{"num_hidden_layers": 10, "hidden_size": 384, "num_attention_heads": 4, "num_key_value_heads": 4, "head_dim": 128, "intermediate_size": 1536, "vocab_size": 8192, "hidden_act": "squared_relu", "norm": "layernorm", "norm_place": "pre", "norm_eps": 1e-05, "positions": "rope", "rope_theta": 10000.0, "rope_fraction": 0.5, "qk_norm": false, "attn_scale": 0.0884, "bias": "none", "tie_word_embeddings": false, "parallel_block": false, "init": "normal", "init_std_qkv": 0.021, "init_std_o": 0.00407, "init_std_up": 0.021, "init_std_down": 0.00235, "optimizer": "adam_variant", "learning_rate": 0.00104, "beta1": 0.9, "beta2": 0.95, "weight_decay": 0.33, "lr_head": 0.0358, "max_grad_norm": 2.0, "warmup_steps": 386, "schedule": "wsd", "decay_fraction": 0.875, "decay_shape": "linear", "final_lr_fraction": 0.1, "batch_tokens": [131072, 262144, 524288], "max_seq_len": 2048, "doc_mask": true, "train_tokens": 846700000, "max_steps": 2818, "dataset": "wikipedia_en"}
MLP neurons of a small language model. Each row is named by its layer, matrix (up: input weights; down: output weights) and neuron, and shows model dimensions 16-143. Each number is 128 + 32 x the weight over its row's rms, rounded and kept within 0 to 255.
After each neuron's rows, "fires after" lists the tokens most often just before its 100 highest values on Wikipedia text that the model never trained on; "fires before" lists the tokens most often just after its 100 highest values on Wikipedia text that the model never trained on.

L3.up1012 [121 195 118 151 160 104 135  90 138 106  84  91 131  92 151 138 167 124 129 119 103 140 131 156  88 127 129  80 114 146 161  91  82 115 151 120 212 144 131 126 106 119  83 101  97 133 103 141 117 110 154  88 104 131 179  60 149 159 142 141  97 112 150 119 154 130 108 123 125  75 148  54 149  87 137  67 116 157 131 140 173 100 141  87 141 150 148 155 134 137 124 130 106 112 159 157  74 151 178 121 169 136 128 118  88  93 122 152 168 105 164 131 152 140 123  84 128 206 106 135 127  99 148 140  94 111 132 109]
L3.down1012 [200 163 116 147  83 144 169  88 158  93  99 134 153 137 205 127 136 144 179 149 137 152 187 146  92  95  98 131 123 136 102 179  85 117 139 100 162 114 114  78 185  51 151 108 134  86 100 140  85 120 160 103 145  76 140 127 137 106  70 114 144 133 150 103 155 120 115 142  80 124 159  79 160 141 150 138 161  19 120 124 141 113 197 169 129 131 102 133 156 101 145 128 128  73 159 135  70 150 119  77 145 134 116 108 118 147 154 128 170 123 176 188 126 134 142 137 140  56 102 163  88 149 113 122 197 107 129 168]
fires after: " | ", "–", "; ", " c"
fires before: " | ", ".", "–", "\n", "+"

L3.up1076 [133 147  87 126 112 162 184 123 176 170 172 101  96  65 139 165 106 137 124 105 136 171  91 169 139 157 101 133 135 155 128 114 132  75 138  88 114 149 143 147  83 128  64  90 145 140 159 159 175 224  65  99 100 138  92 152 110 105 111 154 128  63 147  96 110 160 115 166  88 112 176  52 149 158  83 202  83 125 121 195 131 133 117 133 126 162 137  94 127 138  90 140 106  88 113 155  89 167 124 135 167 121 147 130 190 147 149 146 150 195 146  93 138 115 143 129  77 170 153 106 146  66 194 151 133 114 146 177]
L3.down1076 [102 120 104 135 118 111 133 161  99 146 130 148 107 179  66 118 158 136 119 147 111 126 121 118 126  51 150 110 140 124 156 151 122 132 157 100 133 104 162 141 125 142 117  99  89 100  98 137 151  92 146 141 138 140 131 139  73  67 141  48 131 130  94 151 154 142 135 100 104 183 116 124  94 205 175 171 129  85 145 140 189 108 141 163 140 119 114 135  99 154 185 162 218 161  66 119 152 159 148 133 131 126  91 127  86 115 183 124 132 135 140 101 127  95  99  70 150 135 192 112 155  94  67 138 151 168 146  61]
fires after: "–", "i", "ital", " | L "
fires before: " |", " | ", "–", " |  |  |  |", " "

L3.up400 [ 94 152 128 138 134  52 154  85  83 110 121  81 126 137 123 146 134 101 120 121 205  64 142 123 121  93 111 150 187 111 114 141 144 194 102 128 151 133 142 126 143 143 149 177 170 146 155 147 133 119 119 101 171 110  51 105 143 123 111 160 125 192 136 120 116  94 110 122 100 161 114 138 103 117 100  94 127 130 126 150 139 122 149 109 137 171 103 106 120 157 130 155 115 164  78 132 102  76 142 168  75 161  95 123  98 135 133  88 159 135 145 197 142 151  78 152 160  89 157 159 126 114  98 103  89 150 134 194]
L3.down400 [194 118  33 123  75 131 127 130 148 149 127 189 134 168 113  94 120 160 142 120 146 134 109 141 207 109 106 120  82  98  83 149  58 104 161 157 189 137 101 165 129 145 102  78 145 133 143 110 119 142  89  92 116  64 164 137 179 177 171 108 172 133  80  77 130 195 106 166 153 103 138  78 161 143 111 163 219 157 118 104 131 148 109 103 131 111  85 170 108  64  94  72  75 138 172 142 202 102 118 197 131  79 155 141 121 151 192 203  90 158  84 133 158 129 139 101 118 122 148  48 101 150 173 103 160 130 141 109]
fires after: "1", "8", "2", "86"
fires before: ",", ", the", ".", "–", " he"

L2.up590 [ 93 151 149 196 205  80  92  76 120  93 139 140  74  69  92 171 100 174 141  96 146 115  96 166  76 169 188  99 115  99 205  60 153 184 148  80 153 122 153 171 149 157 128 152 102 190 135 141 155 103 143 127 110 113 120 116  81 184  98 161 125  92  85 159 139 107 114 136  61  82 126 104 153 136 143 148  39 136 195 144 160 112  96 114 107 106 113 141 162 139  72 141 203 139  99 126 108  91 127 112 146 124  98 127 141 171 109 192 123 120  77 140 112 145  58  95  72 126 149  79 127  53 131 116  79  83 125 109]
L2.down590 [ 77  90 128  83  55 173 149 131 118 128 125 154 158 168 102 143 114 135 166  67 104  88 159  91 204 175 138 141 148  89  84 121 174  99 131 169  66 112  90 165 150 171 102 149  82 147 178 114 166 138 139 146 123 188 158  57  97 156  67 162 175 157 118 120 105 172 131 145 158 137 157 140 212 134 160 152 123 142 129 167 115 182  83 121 143 127 148 118 154 151  92  85 101 171 231 125 104 164 133 117 129 118 118 176 117 178  89 197  89 184 102 144  87  87 134  67 114 140  91 100 124 162 134 159 169  73 118  84]
fires after: " | ", "; "
fires before: " | ", "; ", "+", " | −", " | +", "–"

L3.up1158 [ 89 134  51 137 183 125 153 174 124 141 178 141  83 129 167  93 158 130 121  51 141 179  87 151 111  87  93 141 147 112 128 175 142  87 175 118 110 134  97 151 163 194  60 122  78 122 167  50 130 147 180 113 106 133 120  71 197 100 102 127 144 142 137 138 124  69  94 179  93 166 103 116 152 125 151 113 133 141 142 173 138 161 120 160 148 112 158 140 132 186 118 134  77 119 143 170 101 158 149  93 145 179 111 134 106  79 120 197 134 200 184  93 117 209 135 125 101 166  88 137 135  92  88 151 159 128  82 109]
L3.down1158 [198 121  59 120 121 138  89 168 123 108 110 111  90 154 110 156  96 132 140 116 116 109 148 103 193 139 114 186 132 134 148  82 151  91  77  92  98 141 117 127 193  98 116  94 127 137 117 119  79 108  81  99 153 108 171  75 179  81 102 100 157  95 121 137  85  88 123 137 132 191 120  75 125 148 113 144 138 129 127 173 105  92 113 130 102 102 165 154 114 166 158 153 147 102 147 200  84 123 129  95 107 108 150 174 146 116 155 105 123  92  65 143  86 116 119 183 114 160  53 124 127 164 177 132 238 121 161 105]
fires after: " | ", "; ", " |", " | –", "*"
fires before: "–", " | ", "+", "*", "; ", " |"

L3.up499 [ 62 139 103 158 103 160 137  87 121  92 153 183 126 137 144 137 185 125 148  83  95 160 116 194  75  52 177 172 109 142  91 143 150  75 145 122 125 107 136 146  99  89  83 191  91 147 104 116 118 161 141 117  77 119 134  99 141 120 134 134 139 122 129 135 139 119  73  74 119 169  44 101 118  78 155 139 105 133 153 144 164 170 111 152 104 137 168 179  33 121  46  63 124 110 109 181 159 133 143 202 158  90 161 151 150 121 144 150 172 190 110 126  84 162  72  99  98 141 128 143 140  46  97  73 112 102  90 178]
L3.down499 [135  73  93 119  72 126 103  81 101 133 119 107 135  88 166 131 207 114 110 165 163 146 172 158  96  16 115  85 177  84 154 114 135  96 117 102 165 156  85 120 107 124 150 113  81 145 163  79 183 105 120  95 175 174 105 152 112 155 127 130 153 156 120 139 158 119 130 125 156 114  94 103 101 186 143 172  85 126 137 103 148 187 123 166 150 155 177 123 115 179  92 153 122 128 181  97 142 100 115 143  95 110 154  99 126  84 183 154 145 140 119 107  50  92 116 123  25 165  97 151  75 115 165 160 136 109 125 193]
fires after: "2", "1", " | March "
fires before: "2", "\n", " | ", "@", "1"

L3.up251 [ 48  91 108 130 111 136 106  73  97 109 130 151 124 119 147 161 125 127 123 100 117 179 170 164 105  41 124 104 137 131 134 192 127 112  82  87  80  73 129 171 149 118 130 111  51 140 105 122 133 147 112  69 125 113 173 101 125 129 138 156 106  46 132 141 112 109 135 141 124 126 122 112 152 119 142 140 118 204 128 124 149 121  87 143 149 194 131 125 129 140 105  86 181 164 110 161 121 172  81 164 170 126 127 101 157 131 150 157 172 186 132 152 128 126 159 124  36 125  87 119 158  94 106 116 129 109  74 178]
L3.down251 [189 148  92 175  99 107 180  98 122 154 142 150 188 130 115 127 114  87 177 128 143 121 137 103 119  80  84 103  79 117 177  98 152 129 145 176 192 130 117 115 168 149 111 144 154 123 110  83 108 143 111  85 156 148 152 141 142 101 117 111 146 163 160 143 141 124 102 127 161 186  84 149 105 139 219 112  45 112 185 122 178 147 171 129 162 165 125 153 123 159 142 148 171 157 131 136 138  79 117 139 103  65  62  96 124 107 125 131 134 104  94  92  85 117 112 128 100 153 164 118 104 147 158 115 162 116 161 139]
fires after: " ", "2", " | March ", "1", ", "
fires before: " | ", "\n", "',", "'", ", ", "026"

L2.up646 [ 77 161 142 121 151 186 144 130 108 130 126 178 141 147  96 135 133 133  95  96 107 136 160 186 133 105  92 123 172  52  56 187 119 176 128 176 121 145 153 141 107 145 100 169 102 103 140 196 150 145 160 134 129 112 112 123 122 135 179 148 120 131 151 102  65 165 125 109 101 137 166  95  66 128  99  83 106 143 144 183  95 163 162 139 164 133 142 117 126 163  84  98 136 130 137 115 122 108 118 169 120 117 119 184  91 172 143 148 137 182 148 131 116 111 161 152 137 100 132 113  85  96 135 136 144 141 121 150]
L2.down646 [125  86 132 168 104 118  62 154 152 106 132 174 101 118  88 141 110 159 122 102  83 192 109  63 107 158 104 106 153 154 150 125 154 114 146 156 143 125 122 111 176 145 130 128  58 118  77 173 124  71 129 153 112 180  89  72 120 120 117  94 151 173  95 149 146 121 170 121 137 135 114 118 179 159 134 142 142 104 128 131  63  90 125 138 114 150 141 111 138 158 134 189 178 111 157 140 127 125 143  98 128 102 124 182 201 180 138 124  81  73 108 136 130 150 135  83 119 142 170  92 115 134 153  99 118 145 103 134]
fires after: ":"
fires before: " |", "."

L6.up890 [ 87 141 141  90 124 149  71 136 108 137 114  85 154 102  97 151 166 111 104 109 127 112 168 115 100  95 107  91 141 105  80 129 125  58 153  80 182  92  94  54 154 143 150  82 158  96 176 145 148  83 145  46 157 155  64  90 164 149 156 129 119 207  81 184 190 107 104  86 100 173 179 158  92 121 135 147  99 162 136 162 196 185 104 127  98 145 171 119  79 144  78 179 137 108 153 126 159 130 157 130 126 131 127 169 156 153 112 101 128 135 110 126 221 222 142 111 122 108  87 134 132  92 125  83 117 139 171 128]
L6.down890 [201  51 104 154 119 132 144 114  88  84 161 180 124 124 160  75 128 104 114 117 163 128  73 149 104 161 127 147 150  91 143 165 133 145 159 142 150 150 140 116 148 155 100  94 166 150 114  75 139 122 105 129  81 144 192 119 118 118 162 109 111 110 174 111  93 116 142 145 154 129 123 122 170 150  69  80 205  95 172 124  74 166  65 168 119  66 163 166  75 121 127 113 139  99 167 111 167 109 145 133  80 107 139 124 145 143 175  71 153  85 154  68 168  97 201 130 207 119 146 125 114  95 126  89 224 202  97 143]
fires after: "1", "2", "–"
fires before: ", ", " |", " and ", "–", "\n"

L2.up488 [113 145 135 103 114  88 100 105 143 152 158 159 139  66 126 187  91 130 137 157 153 161  90 136 119 135 169  97 134 107 182 107 150 156 121 158 152 160 148 175  96 136 211 111  88 196 146  78 144 109 152 138 165 136  59 126 128 167 109 125 124 131 158 134 105 110 137 100  94 132  80  96 184 114 120 176 128 191 152 139 106  66  94  97 150 125 209 102 111 174  94 112 156 136 137 164 126 149  70  81 114 115 171 156 127 107 137 214 162 148 151 126  99 156 153  93  71 126 102 102 150  79 170 167  48 110  98  86]
L2.down488 [131 143 136 135  49 146 150 113 115  98 103 152 135 176 125 179 135 152 103 111 124 160  91 129 136 139 187 165 151 129 109  57 134 117 141 178 132  70 136 133 145 141 194 117 134  82 183 128 170 125 134  87 101 175  83 112 102 121  93 146 207 186 142 145  93 121 184 134 108 103 139  52 173 129 171  85 107 122 123 194 118 141 100 142 129 132 124 112 103 115  58 104 103 173 125 118 165 151  98  76  52  79 137 139 176 115 106 128 138 142 105 139 132  31 169  88 150 130  85 148 109 137 152 114 107 124  87  93]
fires after: " | ", "; "
fires before: ".", " | ", "; ", "3", " |"

L3.up1471 [101 130 130 169  73  63 123  77 102 108 201 104 140 156 112 127 125 111 189 164 121 134 129 195 159 115 142 174 113 110 103 133 179 121 132 137 164  99 115  94  92 145  89  85 148 139 153 112 136  92 103  84 100 107  88 122 205 125 156 124 124  97 117 115  65 123 126 111 118 163 128 141 144 101 189 114 121 171 121 158 149 105 141  99 137 154 172 137  69 145 126 129 184 205  61 159 146  87 178 237  94 193 146 129 139 134 116  96 161 153 145 148 171 154  95 135 120 191 109 122 160 100 110 110  74  97 201 176]
L3.down1471 [133 139  55 110 128 130 127  82 134 129  63 175 165 152 112 131 119 145 106 128 102 114 119 101 178 132 115  61 149  81  72 111  91 117 139 123 186 111  79 161 132 139 125 128  98 102 161 154 110 113 132 121 128  83 120  80 113 137 142  45 201 103  88 161 151 146 147 158 133 128 106 100 118 150 128 108 139 168 122  99 131 105 162 151 143 151  96 175 182 132 122 124  74 160 173 146 190 140 141 124 117  83 155  82 154 117 154 208 136 193 114 129 139 146  79 107  73 152 133  69 146 140 169 129 168  97 176  95]
fires after: "2", "1"
fires before: ".", ",", "\n", ", the", " | ", ", he was"

L3.up1059 [102 154 119 184 128  57 144  52 176 166 162 141  96 132 178 200 134 170 136 103  72  84  86 163 120 117 207  97 129 135 147 124 215  85 140 101 141  88 139 147 111 119  97 153 132 167 111 108 104  75 116  79 154 152 136 117 102 170 129 124 132 143 115 134 115 114 119  95  92 171 177 117 120 118 138  88 154 116 151 186 175 112 109 177 134 162 150  98  85  98 103 183 154 146 100 133 143 168 102 138 155  89 135 170  98 134 112 182 195  92 113 173 136 128 149 122 106  89 155 129 120  90  69 143  42 126 179 102]
L3.down1059 [177 220 121  88 136 148  71 103 123  77 159 148 151 138 155 122 108 125 139 101  85 108 113 131 178  84 145 164 149 168 104 104  99  90 110 178  88 150 124 105 122  48 119 124 116  71 190 108 167 165 132  93  64 109 162  78 127  79 128 118 116 119 125 148 132 144 145 144 190 143 157 141 154 176 132 108  74 191 162 171 135 146 137  85 106 159 128 126 130  97 114  79 114 208  91 128 143 136 155  72 108 114 181 111 142 208 111 137 164 151 125 175 144  76  93 124 118 145  87 135  87 120 117 137 212 107 173 177]
fires after: "2", "1", " | "
fires before: " |  |", ".", " | ", ",", "34"

L3.up28 [144 138 121 119 156 154 156 158 157 144 108 205 147  68  97 119 119 152 202 111  89 162  90 116  56 140 176 151 112  56 126 113 126 112 182  78 147 162 118 156 123  91 124 130 127 234 117 117 136  92  75 150 104 137  93 135  94 131 102 142 100 136 147 140 120 118 145 159 174 107 147 157 141 111 139 171  97 119 139 128 145 101  92 155 156 138 173 100 176 114 111 122  87 114  77 116 140 180 140 171  93 120 107 124 166  99 148 143 147 103 181  73 113 163 151  90 178 112 126  97 147  80 108 106  82 121 134  98]
L3.down28 [ 91  93 101 138 170 141 135 180 126 123 156 131 126 129 155 106 139 124 114 150 162 118 147 103 160 122  95 165 144 143 151  84 106  93 137 145 115 154  83  89  58 172 104  99 147 163  79 102 142  92 131 129 135 131 149 120 111 183  82 109 161 144  67 109  66 150 166 139 145 163 141 183 109 171 122 156 143 149  94 132 108 186 150  70 129  82 127 121 129 176  93 140 107  97 130 188 146  64 128 169 165 115 159 162 127 142  90 124 158 137  65 146 134 103 150 155  79  95 128 136 163 155 112 155 132  69 140 146]
fires after: " | ", " |  |", " |", " |  |  | ", "% |"
fires before: ".", " | ", "|  |", ",", "| Total"

L3.up873 [107 158 141 197 112  64 167  88 194 125 154 133 187 137 117 132 130 119 118 185 146 118 133 145 114 132 138  88 130  65 149 131 163 131 136 139 192 164 143 157  90 117 125 139  94 127  93 115  85 126 125 123 195 105 146 102 114 109 140 114 162 101 146 140 134 129 114  74 177 193  97 157 107  40 107 108 115 109 145 176 169  99 140 103 130 166  88 106 101 104 111 168  89 121 123  96 178  88 147 130 141 148 175 106 172 153 167 150 116 107 115 113 171 113 162 152 109 102 101 148  92 106 162 114 114 174 134 114]
L3.down873 [127 135 106  84 175 172 145 165 160 123 120 126 135 142 154 149 187 113 198  44  78 136  85 150  98 154  94 143 105 130  60  86 127  78 165 185 113  82 101 141 123 125 138 126  94 105 149 150 117 125  78 120 104  66 136 120 140  56 152 135  87 119 106 150  66  95 175 142 125  95 108 110 123 142 188 121 125 180 139 116  72 146 197 145  72 140  68 189 187 127  93 109 150  97  60 163 143 176 107 154 129  75  55 104 117 134 109 156 183 147 129  92 149 124 144 140 149 133 143 141 169 134  99 158  73 187 193  70]
fires after: "1", "2"
fires before: ".", " | ", " |  |", ",", "1", ") is a"

L3.up764 [124 170  95 153 163 119 134 107 100 117  90 111 154   0 165 140 124 130 107  77 113 108 124 112  90  86 122 122 105 160 173 172 108 103 104  88 180 172 115 128 165 143 126  84 120 112 118 176 136 207 128 196 119 121 111 110 118 148 188 165  69  87 150 143 155 145  89  99  91 126 173 186 133 176 101 104  77 162 153 154 159 119 155 133  87 103  70 135 118 147 144 138 108  75  96 169  84 100  88 101 125 140 100 144  93 100 135 163 179 115 154 154 107 151 136 123 129 179 133  97 174  79 136  95  99  94 179 146]
L3.down764 [120 125 100 150  76 126 117 115  92 151 107 153  77 124 150 111 108 162 107 190 131 109 193  81 141  90 153  91 115  81  85 124 125  68 180 104 159 147  99 117  31  86 126  98 161  70 123 117 125 173 133 129 135  82 156 114 150 126  88 146 145 115 146 148 172 137 129 167 130 132  90 125 101 121 138 160 117 125 110 142 145 100 204 187  87 194 145 108 200 192  54 172  97  90 109  95  78 124  87 104  76  95 101 124  84  96 160  97  91 123 109 125 176  93  81 172 110 112 172 101 113 124 150 105 174 136 152 129]
fires after: "–", "-", " - "
fires before: " | ", "; ", " |", " Ro"

L2.up855 [127 136  82 120 142 114 102  51 177 155 128 116 149  78 182 100 106 108 151  94 132 151 125 129  94  68 131 121 122 142 157 161 116 107 158 161 169 107 163 163 157 112 175 100  96 186 104 119 110  97 165 131 126 152 105 109 138 147 154  74 102 145 168 138 167 153 160 178 104 110  99 136 166 103 127 147 145 173 172 103 128  93  70 146 130 143 141 116 144 115 115 137  78  84 143 170  99 142 174  69 131 141 133 108 139 113 109 218 172  94 158  88 161 172 154  93 100 144 135 173  94  94 123 149  89  90 181 175]
L2.down855 [175 159 102  98 136 130 120 148 149 155 119 107 141 147 113 118 109 110 140 179 125 121  92  94 127  91  76 121 100 163 138 113  97 111 166  52 189 114 165 126 123  80 145 154 134 160 112 131  88 108 106 141 114 137 101 127 205 137 184 119 189 157 159  83 156 140 109 138 107  97  84  84 100  92 138 137 158 134  32 115 126  64 108 145  60  86 111 169 165 146 175  88  86  82 139 153 110 141 148 103 113  41 119 110 116 119 140 144  89  89 120 119 152 131 139 131 139  69 160 168 190 136 172 146 144 119 162 109]
fires after: " | ", ") | ", "% | "
fires before: ".", " | ", ",", ":", "+", " |"

L6.up153 [111 160 120 148  55 152 102 166 117 113 193 136  90 108 151 127 102 139 120  87 104 163  99 154  75 158 112 181 147 133 177 155  92 117 144  90 165 144 110 141 131  59  77  78 133 142 140 156 162 157 119 184 148 111 140  86 156 140 154 163 142 122 111 123 132 140  70 115 158 126 165 102  87 103 144 108  95 139 202 128 179 231 108 132  80 144 151 116 152 161 124  91  99 115  79 166 122 143 193 129 194  94 123 158 168 179  81 113 145 140 165 143 117 162  86 106  88 137 138 106 168  51 113 145 119  90  89  97]
L6.down153 [100  96 128  80 132  63  95  98 125 120  93  68 148  91 127 107 136 124 125 151 158 131 173 106 149 171  70  59 154 117  66 101 131 144 113 186  83 101 125 130 134 195 179 133 125 113 125 134 121 110 156  35 137 183 156 152 140 124 112 116 122 125 122 170 137 120 145 200  69 119  87 121  88  66 122  58 163  78 137 130  92 171 157 122 145 157 126 157 132  91 128  75  81 118 131 109 118 163 137 130  86 127 208 163  60 110 122 126 139 129 124 119 171 111 109 125 181 152  66 155 118 159 109 144 197 122 179 113]
fires after: ".", "–", "1", " aff"
fires before: " |", " | ", " |  |", ") | ", ") |"

L2.up1151 [ 95 134 168 171 120  71 108 122 158 125 131 211 144  63  99 172 129 143 138  98 137 133 110 142 107 167 187 156 141 106 199 100 139 150 116 120  77 127 111 204 113 129  98  98  71 211 109 121 113 119 111 110 130 101 127 114 105 190  95 104 138 136 160 148 122 134 152  73  70 107 107  88 204  88 148 217 109 155 136 119 164  49  99  97 117 118  92 171 137 114  85 143 138  76 131 111 120 124 179 103 223  84 132 196 144 151 128 234 153 128 104  96 134 157 139  95  79  97 150  65 102 105 128 143 114 129 131 130]
L2.down1151 [100 101  96 114 144 151 137 124 176 126 112 193 174 155  92  81 147 160 167  77  97 110 126 104 148 123 147 140 116 133 124  85 140  61 150 140 105 124 131 132 122 158 108 141  85 125  84 150 113  77 136 123 135 200 167  91 131 155  49 134 142 126 124 166 123 150 140 126 160 150 158 164 183 151 174 143 119 138 160  92 138 201 100  95 117 123 128 101 181 137  90 109 125 117 151 128 148 170 121 159 118  79 130 116 130 134  72 169 137 154  68 107  71 170 135  59 145 119  78 131 157 181  94 157 127 114 148  69]
fires after: " | ", ") | "
fires before: " | ", ".", " |", " | +", " | −", "+"

L2.up1081 [191 161  96 120 187  83 143 186  96  82 165 134 116  70 117 148 137 115 128  64  16 194 118 144 111 160 156 164 138  52 147 175 194 105 116 180 104 110 112 135  89 121 143 154 176 110 148 121 149  66 137 150  59 128  62 104 142 101 129  59 132 102  66 103 114 156 125 159  75 169 122 109 116 125 129 190  72 121 156 115 117 142 168  95 133  99 148 116 139 105  72  78 125 134 115 180 121 180 126 165 110  71 122 130 101 130 141 170 151 175 145  85 139 154 132 108 124 117 124  99 197  90 107  81 121 138 137 136]
L2.down1081 [115 157 124  91 121 165 111 148 102 103  57 129 161 131  84 130 105 120 126  96  66 110 173  76 103 164 112 121  60 147 145  89 161 113 180 144 159 141 154 110 129  94 122 110  97 148 144 123 179 120 111 151 161 134 140 147 138  80 147 133 152 127 122 130 104 151 180 109 150 194  96 112 100 105 163 164 141  99 110 146 103 126 156 110  67 138  88 170 152 128  73 175 105 140 150 110 150 108 124 164 111 108  99 128 165 152 188 141  88 107  73 140 112 128 133  96  52 124 136 124 108 158 149 161 195 161  85  81]
fires after: "."
fires before: "% |", "% | ", " | ", "%", "."

L3.up1427 [112  98  52 140  83 140 132 103  86 138 136 170 116 127 158 111 122  82 128 113 110 175 105 156 138 153 161 164 182 161 110 167  95  87 115 129  99 139  98 141 131 117 124 179 105 116 142 140 123 143 139 148 142  79 118  99 152 116  88  91 128  65  83  75 120 146 132 186  74 116  94 166 138  99 145 151 134 166 146 117 187 148 115 112 111 129 151  94 112 176  88  86 147 179  89 187 111 185 106 196 170 138 123  99 181  88 133 165 144 200 156 120 154 124 167 118 171  91 105 107 156  51 142 121 111 111 101 163]
L3.down1427 [133 118 143 109 107 105 105 138 108 110 133 156 157 160 177 115 118 102  70 123  93 152 115  97 150 137 131  78 142 100 131  81 105 129 161 137 113 147 135  75 185 145 132  97  77 130 129 136 184 124 134 134 149 202 176 120 144 106 123 127 181 121 205 154 127 100 200 116 137 124 131 101  84 148 134  94 108 143 105 109  98 111 166 164 152 121  84 160 150 170  63 103 145 155  55 139 177 127  67 117 147 138 119 137  76 143 140 110 165  95 133 125 100  33  90  85 112 130 159 123 186 208 108 142 224 149 160 137]
fires after: "2", "1"
fires before: " | ", " |  |", ").", "; ", " |", "\n"

L3.up192 [132 154 126 186 111 136 171 168 114 157 133 131 173 128 118 133 155  76 153 113 107  86 125 197 131  90 101 116 138  85 131 142 117 125 125 141 127  90 151 168 107 166  98 149 160 127 126 157 103 141 130 104 118  94 178 125 127  80  63 130 156  87 129  99 143 163  65 136 162 175 111  85 115 122  90 104 139 104 121 125 147 191 146 156  80 147  64 132 161 110  90 126 107 118 145 145 131  75  93 138 141 105 150 111 125 129 154 123 102  94 113 106 203 147  62 185 152 147 149 157 117  96 121  85  78 178 160 176]
L3.down192 [171 189  84 132  64 122 102  65 104 126 189 127 201 126  94 136 167 121 197 134 116 116 172  98 177 148  95 102  93 110  91 176 106  76 137 115 140 117 109 173  56 132 118 133 142 123 172 115 146 116 100  70 161 112 145  85 135 188 172 136 129 114 118 167  59 138 137 153 129 120 155 137 172 181 158 151 117 169 126 147 150  82 103 127 131 106 108  99 134 103 128 145 167 171 111  87 129 113 127 138 121 108 133 128 139 102 199 191 152 150 137 115  99  34 137 140 101 138 154 117 160 172 171 149 188 111 110  88]
fires after: "1", "2"
fires before: " |  |", ".", ").", ")", ",", "),"

L6.up352 [ 69 186 147 125 135 138 107 103 185 120 122 153 112 122 121  92 164 133 142  55  64  93 101 173 115  86 153 143 129 153 165 128 107  98 139  65 198 167 115 176  72  88  71 151  76 113 149 198 115  97 156 105 151 106 165 123 149 140 114 168 139 102 121 145 208  89  74 151 106 123 120  62 131 170 103  64 114 117  95 139 182 134 157 168  88 178 145 125 165 191 107  91  98 126 145 148 108  96 179 136 137 193 100 112 123 105 130 111 140 146 207 141 137 120  91 165  49 121 163 146 142 108 133 108  56  52  85  88]
L6.down352 [143 102  88  80  66  77 121 158 121 179 145 107 106 135 115 172  97 123 118  49  69  98 131 106 102 126 164 121 111 138 104 151  64 163 117 109  79 156 139  83 145 134 139 142 161  76 118 103 145 184  95 158 194 120 197  50 146 119 139 157 167  96 134  86 105 133  72 159 148 118 154  41 144  92 155 122 141 135 151 129  92 176 118  98 106 134 172 109 161 194 150  98 116  88 109 166 121 144 170 124  67 106 115 127 153 158  74 102 195  92  63 111 138 124 131  92 124 120 111 162 162 137 153  69 153 168 134 116]
fires after: "–", "; "
fires before: " | ", " |", "; ", " |  |", " |  |  |"

L6.up1226 [ 91 171 117 162  79  54 137 143 125 135  88 157 150 162 120 148 100 143 178 127  80 146 164  83 108 140 152  89 171 171  76 159 108  78 145  73 109 125  90 143  95 191 127 174 110 122 170 161 128 163 142 155 183  81 145 135 123 121 110 152 158 122  78 107 151  81  91 114 110  82 108 129 152 111  96 124 136 149 135 104 129 145 119 114 117 142 147 103 139 112 171  46 185 160 111 137 156 143 160 142 110  92 118  59 160 115 172 132 154  91 158 141 169 160 142 165 168  96 117 116 133 122  47  51  97 110  98 146]
L6.down1226 [214 130 108 126 160 155 128 103 122 131 126 139  45  74 170  95 109  49 143 136 150 132 147 153 115 141  78 183 158  85 152 114 135 189  75 147 148 165 181 213 178 113  95 106 147 118 148 101 150 142 172 131 123 141 139 155 127 118 111 119  79 168 131 125  91 154 100 164 150 103 119 110  87 119 151 140  78  99 163  87 173  80 182 141 143 100 104 100 104  77 156  99 110 103 111 117 133 108 108 166 155  78  89 161  95 126 194 143 120 124 136 165  91  65 126 150 145  73 131 160 123  97 180 154 180 189 126 158]
fires after: "1", "2", "8"
fires before: " |  |", ").", "–", " – ", "),"